From a checkpoint of a small transformer trained on Wikipedia.
Size: 11 layers, width 448, 4 heads of 64 (2 for keys and values), MLP 1216 SwiGLU.
MLP neurons of a small language model. Each row is named by its layer, matrix (down: output weights) and neuron, and shows model dimensions 16-143. Each number is 128 + 24 x the weight over its row's rms, rounded and kept within 0 to 255. Numbers have three digits each. A neuron's up and down rows have the sign that makes its largest values positive.
A block is one neuron, or neurons of one layer that tend to fire together. After each block is what it responds to, as a language model described it from the Wikipedia text at the highest values.

L6.down214:100093121134086109130085131138137123136136087119099100100104136123157145126137124174101135114126132145129118143195121177131131122120130114133108173150129133121099227123128163159145167107126109073127149166120108107134138121127137105109115090089078125112069163126127145108120103188091090144134129162100125138122170109136121117106120169116146149102130130156100123137127132141108139162092
Description: Common descriptive adjectives. The final token of short everyday adjectives, often the last piece of a split word, before a noun or -ly, such as nice, cool, happy, good, dark.

L6.down494:106151159094080163108157127097159096099132115087114150111105128105147144120106152142129120155161117157126106107116134095126150145161098118133134114161145099141089128113151107134085106122103122155120105128142158126154120125165106087125106093075106095127153119114100130076161164114098158110158161170163135142123101098121121130098155119137155149071202110135144135111168089120133116106099
Description: Possessive apostrophe. The apostrophe of a possessive 's after a noun or name, e.g. team's, Amtrak's, women's; more weakly, ( before s) in infobox fields.

L5.down49:122119134144136125117092141073113116144096147146075057151100129139140116161090150114081117118109142130109132133157139138101165153124142122088133151125168115094105178090178160127133145115117155103124128130146116133141108146126146111118142106092135116120116151161126177052097099161119135140120119101124118110166166138107120101112070147146146137136100114168130124171091089144088131138133
L5.down79:151111127108106135105144159146111148145110151154108127116147132140123121132103100135139138127151148101090103099137154168155165123097091149141124114075111097110133150105174135102150114156111150153100161131133087116170161114108116165126151085149131134091122149123116096099109155104162131084125130116118097173137129117086068106092138155112113161121166104103112105146137135123135079155138
L5.down125:119115116163115192158164112130154153117146127111126098117156106165105154134130090137125106148119073101104149111121139153172128116126163165157170105130118115106145189130101107141124102181121133104122102154138118141122128157136142162102114141128134100137145122148113128124115104100155160118116115143116165136117087149083113107103156122146124121109150089173112150125156159087164131128110
L5.down217:127136174142160142165110124105114095173132089147142109070139140140119135111063112112113119177107174166123112139111157138120128108112099136157115164171133113119131163164117183136111103174138131121199144163149163125139142112112127114096128128125159155135119140109156181166170153127130124147105135126123132126106108148102121099124136178141097114121117144103110111083122106112131110102094
L5.down486:123082120130147104118161173110127125148176088126085109116101139158103131121162129127147120137108125146159135103118152155089105099111144104167139091127164108114114204118100113158110143131131162112121098119141138152133111124121175138127113141102106084145117156159108188149122154128130102131127115127111141126179142134105131113115148137119110114119156143194131139142138153131155139107129
L5.down663:129132155147085118169036145128106079145100102112112127129109111122172087150083123146156130128103130129111144139189146110119088149093160112146108128100119154128141206137129130148147112132107129151152117116158132137066103095131093128122131151148118148108115117104114124074107172147154122127122128177137132135154160129113143157157108160121123145096094122148122124149117150137141120131133
L5.down913:116162118160127145112163134108116114157071109116130145113127094130171113077104155116113181127094139156157135090098099106140146125077116112114110166155117144178151089134157161150153139108127130145121161159118109173118141155167172143141142105085125157100133128131120090099165116130089115136150126115109143141137095119109162138113162124148170163148092155138141129120154088121129151135150
L5.down1043:127144123083126089122137122121096105115115112129117094122130073136121141141112098152125094072175172109174122148105147134099151153132150148132152132089097165126100135128132120153078149165111121123097153085106105149127129136122098161147097114126095129117118161143111148129152132113091113140096073123131104138127109133093140090130139118106142116102120133113142138090069143092116132135127
Description: Predicate word endings. Final pieces of verbs and predicate adjectives in mid-clause, often past-tense or participle endings like like-d, experience-d, sophistic-ated, plus did, different, necessary.

L6.down358:151087136115094115113126103126117116113130099115121157116119107167166152145127130135120093141141139131120184104133152135153105158121163166084152123119124106063145152082126119145161131123112116093141147136166150093103156166136145151156130127112100090160159151167114167148073100115166131120129157139129140171136132130100107071127130125127131114168155132121138139154065119129122157155105
Description: Passive participle endings. Past participles in passive or reduced-relative use, often the -ed piece, after was/is or a noun, before by/in: drafted, sold, known.

L6.down497:092143133159115085125140147144140136095153120160137138127101130102119120103142123131131150068084138123134127166083128189138107093092121144121135127095176115125133137146112122152143125108146142138166123094119124140101109114113148128151102114127141157134141096104137141089126132119121145118115149142108157175153151196142131165139119114114101109095072111154126135121120153146115140137148
Description: After-name continuation. Token right after a person's or organization's name, such as a reporting verb (said, noted, wrote), possessive 's, a comma, or Institute/Prize.

L5.down12:132129076157119124105121134122114120112142114111096122138130147120155129147119139120103171145114092107118171160135120093141139123126122104106130104150123104140111169085118138164173201144097130166105146123107111087174115106155114090129145099108129130174092178106092114128120150100107094145193126107124118085132107137183156112124121100101113143152111132152125141140175131118136121093116
L5.down202:106185088107089133129118122105167066130107122091099138154151130143114162105132079125162114104110158157150115108122134157141093087085116135122126114153102162105090140132081136093147125130118126109126124131123131139122124128142100136113107168165154107138141152069086152158119148135132123130168122144118137091156179149097186101118120168162101142156132193142120128114115154121132119110129
L5.down462:137109151139121113139091081105158120163167138173148110133155104126115166131110127112090121084124166115164115088157104107106089136138145077111140073133119138124155145060140105134154090123117159103137144114139117184123146170127130103143168101130138119140135112139135089150119110157104117090148122134108146103144129158131124092078119117151149127119089126130145115116100144137077113145136
L5.down703:174134135092123131128154121145133106155122148097103105116145131132111120106126148162160178156133138138112093103158154090121149106119168103122168131092112150075154181113079121122143148118135104158114134142167107184151108120137114109115136131128112144138113126103104174079154165099101128181139098144121127088134183082107136126127145100095112119130097136144120127119104126140123125162138
L5.down871:121128116133098115140138129123138127137146123132099146096121117071121108105115094078073094123131151107120133122149118104120164128141111141102135092128166152110103139136147130112137122117155119144128104123175153132138143163140090131130153149145117132139134153111132106100194152095119148099158137146116119144138117127102157159092154129148124148100100159146154152122130128134112096113099
L5.down1095:112141083166122086136165122163147094136139097086138128097135127141111115140130132196156120143156128119121130110117105105158122103152072109125123186094104108159082080153149124130122124126142126102126120109126147128123111132088117111146150135150122132161155147105094141113149143142119118122188135126163136132143131106132125129118090092114138110131104103141142133134143158174177092156093
L5.down1150:126149133143108173153157149105122159119133190122170154122109114149145114134084143118075126109128070104126080114120146110099125164156165122124137098099129119100132185161123154127134137130126143138153128109140121140137123094120090111107117184112104154100162128135171099101118142127148109121139100110144166081126120133079132141132142146110126108135106157119152146128136138189109152116176
L5.down1170:149081149112127132138135114116088115125093066129130101149151090105135123152136111104163128116133116112120155152167123092153145115116134161128137149134138113136111102143092125101151147133144148124101121129118125140105099128116094121192064144115145089118120173115132076153136132115140136142144139137121146114136065107119147114117135134154123128095162141135136118079094122160153097141107
Description: Apostrophes inside words. Apostrophes (straight or curly) inside words, mostly possessive 's and contractions like didn't, doesn't, You'll, sometimes mid-word fragments.

L3.down322:138148122132098105153100136115109140163167095131106133090138133116074135084114107130107099129151126135096138071153139149101141147122164118124120127112097135128129058110163146085099139143141155123152127068130145129154136115114143119138129112101137094152116103150165152079099146165061110134130118142092136161155154110092134155132125103106124126115114100126148117127179118112123139167102
L3.down432:091161118132147164129110131154133148089151122141122150114188098147128156134095110146145153147117117088145132134163100145144128147130146101192109136097121116162135107106174106146138107140157159147160132094165118122125130136100093114155145091177130127149117081079138157155146133139107125107166147136144112088157095151118139128134124169127143138145094167113150191110144167086148103143124
L3.down448:149121129119152122105126129113081138110114137109097137164142113091151123126085141149099113110175119125130127112160095165102149131173141196170129159132076122097126126103107098120112140146157166119116119111137094169105107164152138105117112109112114119163089124113138127122117163150142095165137106131152111096119152094127142108124111137158168161133098095115160129182121159105108108114155
L3.down684:107131138124123156085123155159159110114155120089131145133123069160139148101123177124154172159127137128120111108095145120132100108134090150144147155130114123067134133073105140123119116112190103143166108112125100169106143106096112136148117135116153125142105086115122143137093138186175117116144088084131128134115176130132130163126113136118131161114143151150129118128097150143158112116179
L3.down852:110108153109101158150110130124127131140138105104133112108124138117084133168147118130107123077142175141131155123116134121125100142117075087119133148156154134115156096124112117108110148119155084157138153130129142141164164115152079109139098130127156116110192138117141126166156168145121155101138133125126158141139156144148097161108143117137131117130160161128098150111148108138127098153106
L3.down982:111131133129124122114172143124091127144147125150105146153116114142126096140108114147137109161086153119130122106146199129146159147087148127140144095078125118128114074147159077109123136152118160137135148130141137148161115143155127114146139138106172095120129103128100126116125120091120155202139130083126123146111168122138174139094148160126122119149167131115163161118110154148151142147134
L3.down1069:094141132123122147097083152122110110179130129118102146118111144155118137164148106097114103063112123094139130110121168106140126119147129124109121111125153169116098142125127113105115101150132142092153111116153118118152148173166135098126126109129148133134112116121103145125151140123129147116145117115149141124161115128088112144084134155147150145072147213096133102074141118133166162153079
L3.down1077:126114081134125136136115101111094115131131158125133109093122112149137126116114174121093149156127122119098097093154148120157131148095115128151098124134130121125142142096144131143157097154157142126169102133078138122074147133088101138118165161145126095133118145133140147099102143078105096136144126160074111094132113111125133097153169120109133135093148136134138118175134125138131126096108
Description: Biography date-parenthesis close. Closing parenthesis ending the birth–death dates in a Wikipedia biography's first sentence, e.g. "(born 8 June 1967)", "(1926 – 2008)", just before "was"/"is"; weaker on the date dash and some word endings.

L3.down262:127112112107107097125155116106132147144139123069103077156146139144102114159159134122128099120138161124112173111148140134119148113142109126139183102141123160125143214165160147145143081111139126134128121126106109172169125170113123135126157077100100161116132124122110184138167160145161135131107062124160170141120152114114124100118113141156157126128116108093088118090167128111111173139105
L3.down438:150156108168098153165143151118122141099128115096127148174106125133156137116141149148114107121141084120158126132124143114122115097137093105120104171121150164173125082130125132118170137096123121132119118112156100112126128084124147151139115084097144074088105141084142146114114113136163133164080126129105093169159125134122129163164127130190108126070150049149129113086129136125089140161112
L3.down594:078149152135127126109102123116138112117133121092174106165121113139099124104159129103128074151117161132127142086131148081166124116141131131117171107107127104114101172119131155145144162154079116134142133148179119129104128153086108105132132095164136097154139137160143136130113112157153121126161163095172100107130097095133149097110102110067111157149132122168118159123164117127154155147057
L3.down615:126120119117099114134168148124180122109111125077069116104119103120111138132155143160101165120125118139098132092121131114095105146120184174152150120110167111088146213152111123114161139121129137115118115110142138100151141186142114067110122164172106202156117183081140094128128140135112150156125122096161154096132128105117094170166124104154105126145131117180137108127170108139147134130127
L3.down622:110152185135149092125091123168145169109137121095102130138117166155122104134146112090129124158080089136174109094158139102142121157136133148136143165133133129096126168096146137142109107132127161132122113131130126091131095157152181088129144142146154146105145113169101128130119136110132136123148112135138143147131188145120150176123131138126098101119153147175134115155133104066142134110091
L3.down1038:113133110101103136128165144118174162117152111081159127117134117139137137117165144134100140105128195138134161126102105138121110153115093148149110133077124125136119080147128113147123132122177116128096127114134142106113103119145106133158088149103110140162129114146110141160128141154122124168130152140163144106130127077101168113109127198104092115116092120174142147166123136139146179101126
L3.down1125:142182110102136141104155137143152140098099073110134117118089082113123141121105122121133144088134162093095156127128137103120166133136105198166136129113150134125105151121131187180114131116152170078133085140129146165108142116113144110103093146125138124126132154134131128144161143154101121163152110128123095103131069148157122088130136093150169110103167128128139143090124145105096121161094
L3.down1155:113115090152150160109166152126151128140147108128125141154124072106166138150138121172114116149115122110119149113089113146130199134164125111109129089119153119149150116139145150169148092164093116131121114152160145127118093108141138160155107109170123144083156117133160152136144131141175124136099154091179149085154135142131084116110148087124117101122212165125131122167115101134124135139096
Description: Possessive apostrophes, row-end pipes. Apostrophes of possessive 's after common nouns (album's, film's, ministry's), and the closing pipe at the end of wiki table rows.

L3.down284:132152120109161133145153123113088135134129122102174114096112113204113146085153127084093121142167186155153197124116110122169112171137154077139097132124109101135096182140146085139155128174174124161142158116081166149128113077100106146140145147147126167133150138179149096179129091128104138123113147121100095107118121127159119136101114125113092104118147107132166118110118105124103132131136
L3.down311:127168139104080112107153153164103123094135153111096161085158092163090124093152136068140184068196165112146172137088142143142129129169100132130098137132129133114100185169144115157111161104175140133147145078138148153127105115151151114169152116081130133141143151115100127168125108098124138106144132142122096130118170171115163108131163136125164151103131114188091150122150097102099116162134
L3.down326:135118132123104125132107084135100117150164123141076166096122125137110160118120111150107151128109133127178126118109127122124075120115140102149116120177153118100134211152136101140111145151125127149129158115100183126144095156110099116110112138146087119126117123133143110108105116111124136077181129157110119165163139124143120111148119106119110145133146151141134088124101121134115127097153
L3.down417:100088164114094142126092119124079118170124116100106090111128140188100121108114141114116188090160100156098126119113178166188136128132104098148103142137149113096156150165140144114121158111136159141129097118144158142131103107121185098133133125090123104171153112141142125130110091125123146096151116103148158158156125161094162140107097108115144153107177129144137055097133142171179114116154
L3.down734:121111115156113129100164117138160149105137132076113118132127077115136114115149159158131111107124101131112159150072109115148137145107170097121101093127081138095138106172105123149122161138085133137099121140100066131123139078153108171110140143103116093137171132137124135100125132099146090125081153160140076117189101094133134120158113111192140119144112161154124134164137100125164120123099
L3.down1035:111161120107150110108180127139056096121132151111138129137095100164119108144149149128139150115129126073154107146101110142096162084119097103127135161161110108123135132109156113116106121101136112125140083109156127143151121109142113141146118124108158126156131162128103120139096153128132124123117154128147107144139134109140106099155105103122128149135112130152152116108105127090095119092137
L3.down1117:093144158163153129101103133140145135159190090127116149107138128128118133112135126120088138136172171133133148155123070129114137125139097152132081158154131128120152186126099062141136125111131126150148144123121161143130131124068129101181180120137189125142133131100108139130176126113105121143135145113145136122162159130120153120151142152130105102083096133137162164141104108161185165145140
L3.down1191:142088097106127079126119105153167144144147126125117147132103184155123139105095143085132107098134134131119101110103167167157106129113129085156093107157149132134084147101109147118134136127143165102146108110132149067131122163121140129120141092097118138170132162123134129135081115104119138140181148126118148116089098160153073167154126136135124116100128120119142138084101086106148152125162
Description: Complement-introducing tokens. Prepositions, reporting verbs and word endings that open an upcoming object, topic or quotation, e.g. specializing in, called, holding that.

L5.down111:141084111130170112089148133133143109109132130105181132146102126138121148129149119143081143149169131118095117136154087132126186107103151100134179099131172149139151097146180139129131142122104139118118163127198169116181096133136148141133139119122120138166158122110128088156100109128087118145153108129156135108168169136132102108112146109174107143143106106121156098116146131139123118103163
L5.down194:143148149100183108124121091091088106134190128110112108084111130085123109089151107114129138109141088082118117151156140082179154079118083066130169136130154119170149085083166115116141151109150104099143136146170139134119176146175138165126142147118141143123123093096078128126105112146130139099121158173086135113104110094111122114109095144133106155105131117184145132103112147107098097149135
L5.down347:128124095133132155146121119120121121126133118158130159130122122132106112090144131098126103152143126103134108138174107123107134125080094123123132161132144136120100134123134169122087103139133125083124117136145136108155121104084162170131129133109149117177079152077163114133126139148123098113101110116105152137112102091136154137118160138093117129160177104103100161119147112157120121128157
L5.down457:134139137119114128076148153152110112113154114124179082101109125136117118122134098154101126101067125111133138126132164118130129126143115109124092143115151089139126117166174126126146125138170123117116077142188123080122167136118096105108162116109141078122141134138126149163179128119127137130134153114116174143134150138143104135144143151130161162172156095087155127108142102159116124154120
L5.down857:124108125131134103110101149101150032134142149112124129097088131119094102075092149131137087136120161139133147131132141133126107171120121110108129162091143137133154111170129112100123124114124129106133158128170139135152150145153115108131137122096122136147125122118103059124052169145154137119133139111160170145150087103126167118133098101102181154116120175130126134141117162158153122120156
L5.down912:131106174098180135135113121101131145142163151123158084081137101109115108127175141124169129142117097139127103089110116120097133145092117092155147131108152122095110139125140130174123144096136129135134099127164117128128170142151111102118132085107129114111089141078146111127116089146109152132148099155095124175127092092155132148124115137106126148143131085121173162161097147133111172159153
L5.down926:101110135152138096125148088130172119110103093111091066143118133142149127091119165127147124148143127161123137113161110138092092140117119103115164114128142136152108136106133160116144149154137140124131115155188125134098111095103147120127134109144086111104107110112120138169102100171124118165154092135148158136141131133127126119162102133118073084096121133121104122148162102116136106133167
L5.down1046:147134120110081157125122115093136131117142107134082075158140126141126131131142184185109132143143118116177124191122130189140152065089104131106103128125144167143106125152124156134151153111130124137139105142157135117170132174071130116109182104110103147120119171098138082113105135119105136153134145095160165107101121139122146116109100158149128115109109082143116156144144100118116167117141
Description: Colour and quality adjective endings. Final pieces completing descriptive adjectives, mostly colours and textures, such as gra-y, pur-ple, so-ft, and whole words like red, black, White.

L3.down360:112131179109136093102165185110103147143171140116150126110119139106179096183165105121139138132144135149156115116125125111080139150125091117141087141120133097101167158122172141154146157161129070116161119121134083132157170116178085124105180149071141122126131078126128161136136096141155173137117105156134144152087123119123112087117090144109117152116103132132091145135110127117097190103157
L3.down625:114130126100148124110120125082080118126139147097067113126109095136108088102108130087153146113141145126078114089127114083126115142139091101122162109130134169165121156117115134123117150126123081125105138142156123122126125135153146085094090117102132155109131133124138121130102133117101117180100147162141119123123096119154116104160106094183069126163145162163138119137179139157085103139108
L3.down806:122156138097125125137143124119082093087134114170106119140151142135166152103177110113104095153124135132153151111127164118088146164164102104122140143126121118110111053161130161123105120145103131155122102130107136135124130129129117151147142119090165132156145147098121111131135115132117169122123098096147174170104145118138117123122143154104126118115153125108132157160090114169146134094084
L3.down824:134118143049157113147086116105115134145156151140083115147110090147142159084149112169100175131103110134147150109124159162133101113120134144127137153116168090120111195132143155133120165086064147067171122140123104097123143161157154120138111114105135132134133100151105133136109100144116155116146141108117154150122112113154156125107104109148112124108121147187141148176084049156116183128112
L3.down858:111074125102150168149113120111130113121164115131150115118083117096087121095125150161110116116093141120163082095134137179108129144113133098126108140132146163115156141112143167096167109132168127135152113119118110128158109119165120114126105133125097177120100073120174128073124154124106100130165094109126139148126063119161135139147151167138134122146159139154156138137176124140120128131113
L3.down885:125170102139144132154161099124141138143171133124118118163154117154096103143126118147132104170142098104122134136124160149065128128101143116166122106104118127114146157179123154172097102154161117170129156139126146123131146126117107172141148154096145176137139097184091058145159181133159146102121169131157121153148132106142100118131125174105086135093115144132128069135133137123150070119108
L3.down1083:118092141121135117108108148132107130121127152127129114117111146121126128172094122147130115083116183128150123153096167149167146122127103110152132151143105155138152175160182144128162128105166116156148084097111118076202116101104144146123128110133156137062136175093144144097118159142133183109134126172107095136129141113164130097121100138092097118130140155153119098127143126149123099173145
L3.down1202:169185131137109106148082107098116144095120136140114141131087154154131121120117099118158145144134103096149161160144167134102163132109131107144123187130094130118178159115108177170155096189134109120113149116143106128151112120158071141181110158094126104101118117128066115137128135140114136152122106130115112124158128128112103122101072113116137168106144123140133148091121145127100078135131
Description: Word-completing subword pieces. Final word pieces that complete a split common word, often an adjective or color, especially in song titles (Swee-t, gra-y, pur-ple, Happ-y).

L5.down17:152106112134122043126123132153124130082117130140136106134136102180169112121142153162130117142092138139128144067070116140132097169124122114127156174133127072159085125120137143144123116142159106115131119151112126136149090156139144145107117160147115161145090145094149164125078104077136117130128108185192126136093115174137162120112103046115127132109114106104141115127134151142142115103115
L5.down490:118118130160101131143122115163102128118117131194133152131154150143121137109092140122146140119140141148117145143108111146100116116159151109094111143164139098164112255127135139129143111136164143135133091162105133121160133140169190109145156143111113118113148121120127127178140130140143097156126126119162095136110138129135128138196099112124105165122120152139133139141118138117127113103125
L5.down503:180146149144118127145112128146160082144111145126168115110136096118114106084115082140126094110129103148100108105105141183146083147108119143127101102125176140152163093118135124116126141132108130119137114115153134148110105160129109130119135116108126134158170152132101130121130133144152119120105115096084168119115128101099107077088132094124153137174116130113155113151112139120143158107130
L5.down676:179127141155126148135124129150161125115105127171095114138166099149148146127077131091124136179129094100141160114135118132170136115144134136066161151118136150158129215061123105132141130129144146159124107157181153158111176098131136158122130115146088166133149107144124151180127150164121110147144121095146134116137123104096139162121108100131140137122129108138102124162108145122129140147096
L5.down987:143127119159095158094093133134129151159108090103094133134178155153058148094123085100127097147121117090122093096113102104141082121141135110139147131104145136103138193135131119139155163111132125106113133103180094147111170119111101098155108107095136147119149125099131092094123152152115132153165101110132125131137159142096153146117132155148123163125148099147152117165145119130170115108128
L5.down1055:134097095135170154127117115134172132130112161087096165104145127138102140149164119154107122103126129102143141132136121152122140153121107132143103107088143120094166103147154144149149116188103127074144099095135190117102117137138088128074109091137114155125155143165107106101130153117137133130081142137171111111144112120167088124134110109116127117172112132111097103128096130117162149097134
L5.down1126:134106093134094139116106126097121142091148097126125086148138115146122089119112141111137112072148146095169085149150121112137109143100116131075116109111146108152131155116113124147153094156145138079118122136139093134166082134132094097174132106131132103152110152134123098135122171134130104138104131133152104150097165124162103122174143129125139135131107134144096124135132095141136113155101
L5.down1174:124134164153112133113148145124135092121150118130136121111162109191120122088105125076154164142141133133133121111120171108124123154107126089127105094150136088083131169150133097115115150136151119149107173149155115164076126137110160122146109109118146133117152123152102099191144191146143094115148072123132082116131170106094068147143131124140108159144123149119119118129148113121123118159149
Description: Date range separators. Dashes between years and words that come right before a date, such as the dash in (1924–2001), 2013–present, and "on"/"On" before "23 May 2005".

L3.down237:150147140145130138169084123127113159118124132075142105102119099136154105164119091143145127151163155134122125130125161130120142150136133110147118123075169080143104136170120135128140127143122130137152137115138088108132091152145120140131096127143146111117120098140145094091128105092129139148126101109097151138093124125110116164115165161104064140126132153141134167113122151125154148139128
L3.down436:154151125137124168103161155102139095106134124110120119170114119157142092129126118166174131124090160134114135132125131148118143117112132128085149134156099103114170127109113089147112138155146106122108094133129121138149140115135141103114181153117180103207140119112083134138156137109114172092107140117132126150151152148197099124103105099103146085125146126097141125126117075118080141122077
L3.down547:123146139105128052121084143138120119086133089071126148137092097125130167117106153151153114138131159102148148083142117115178079111142168128142141132175125125113137148125130116163147143136136144110128080151149116127100164122150107129127139109085121159184073119133150115125190154125103117121145123180116133115130106176106155128144183128125129115158154157145116127122118142120152116082135
L3.down603:111110101110106137139138102121142135108145150110145100191171093157141154085166062174174103159144167128076104123109125118177147131104180167123217092092106128100149127159112149154124139146123117121126139096145119117159137169176142166134122147128085131161139133088124184141134156129130151127132099159144117143148121138119126085129120158117106176101142125157116198133110163119156126127082
L3.down638:165105130111136142094118137122164153122183133130075117102132130109092141081102136101115166139171122135127146101090132117112158118100125112123109108118166130128085115073141135146139138167123170134127123145151154107115136130116123130156132129112142103088126153135092152142131134105143116104104094158095140157156168122141074102111104135103107158166151133184170122117106187116109154085139
L3.down752:128102136119126099108119124147132108184110064177166083147178154119119141173149125141054120131143173129125129142118088172119128130118144171137146131168109159087122169148135125125118126092119118144110141143146143160111100143160152127138087068150168168124205092116109093145166059180121098126126105178115120142134150091125114096163115151127124120152156158164145124137109109116137144111103
L3.down808:104112132163143125105086149150112158171103148133071112139125170082125072169115106119200092151081115143176107147131136142085151128102113133094122127146078158111143196138098138074173170127154139092110162147086118161166178157109127103139121119098102139153134147147094117087158141171150143126164116120086106130155140132143138160107130129095122133081118118097103149139130116106153133136136
L3.down1131:123146131135130127144116127088163132108141090112075119097102116151161145114166079138138090118124155108091163147126135109142130143138152117114176116123103150123108141104126103151142153132102133111118162179152150138105139129106125167174099143125130122158181132095116136158136143142105149110092114156110112111156144119071136115135124123141141154122166088131120143128111134088136135143127
Description: Passive past participles. Past participles in passive constructions, often the final -ed/-d piece after was/were/been/are, e.g. sponsored, released, located, placed.

L5.down257:127117145083117144117123162151121131156126110131137128161123103133162155128135119139156101108141131140113125099133162160094154113103100146129152157151139139097155199099113141116098118132212127159128133140152123132137153067117130143092113104133110132149118077104167143124175085118111107121129122099171128134116098156165129123141108126126096125119116097112166147049132095105086113123148
L5.down274:114098137105141117117125085137158109113116114135133105115184060124176120121122129117161150106142123138094149131127141154091098170102102119154158124160135123119126083143132125133091109141117094136114116112150140177129076124179164145162172166151170157139115157138150091126103089125121107101129147097149153100137117145164137133123119181131116141125116133106167116055192115136158117099118
L5.down491:135169161119129103130148152120134164108125095130090129163117164117093089157089115123128105132150132147134159152130109128116127141094141082165156103119122147150122062107132125136161150122148128111131116164154147100073124063146080108126165177125137158145148123099148147123108162103154150104129154182172168118140119153136097131125131150089121073121130134107098146165068140139125154138110
L5.down545:089113115115121109125108093168136136148143137127121132101130120149153116114138143176118134142159173082105105114121101112100113094153162151127154110147130197087126080143115122129122136141131147135109176110079081124184088127134137119123108136095169100090170109171141192121140155136119122140150102103090141150103128143122124145152110118140105081129098113129125138122121133133098098096129
L5.down646:141146128136135071141124144102113126111134071122137079114116129100110098102097138131119124119119150142102174129088195103100089150080109116120104129145100096107122102113113149068121137116160133121113154137123144158099122127107124145113178097090168118167130090138143079136103131145123152138126105136096174151127107107141117154131147119102136130123143143161105131131142104173154154064120
L5.down768:100118189180131114102138106113111095141154129152170107080132139121122115123127119147124110167119126141126165121140110166137124114139135097122115101148148110157207106167100112114134112068086154129127145132121152172126111131101151124143179146130140142157139123064138106134137154146140117132129173123140121161154143135085117122101117083137143128149146106111101119132134133182132112077116
L5.down858:094156115132175130149161126143098106108115072096146143100102121169154113086140113126169127117075120137108109116112159145139116127114129112121111150115126124153103117104144092128098114128127124144117119113184143089090113156104127168112143155123142123109127136110121126137185157133092147145100105138128101137115144141087116149124151121119106151131145096097168146131140122120162167085127
L5.down916:122090154147138121142136143138135107147136141108138124087148135162149112108095165115141093111097150106081096110141102153043118127087142153158150097159097137133133096158101105125128135115162120127140120127097158138097106128099148092083094115139111164104086105119113164120139174153151132150143157132117089115145150105183164135135133113110128104133114128105140141124127210124149111145120
Description: Quote-introducing punctuation. Opening quote marks, colons, "that" or line breaks right after speech verbs (said, wrote, stated) in reviews, e.g. said: "; also table cell separators.

L6.down240:130097115096132133117170095133073116116161106107109160120095121147123125093111142110113118141134113109137104122117101138180150157159140123150105134163157146144124152052103131120152125164113115091122124132143106133172149109135155161123119150148156083144109112128152133108108148143115134096127133136127169121105142150134129104118163170087133103118176131141122131194130089117117136131141
Description: Closing parenthesis after dates. Closing parentheses ending a bracketed aside, mostly life dates in biography openings like (1913 – 1997), plus decimal points in table numbers like 41.67%.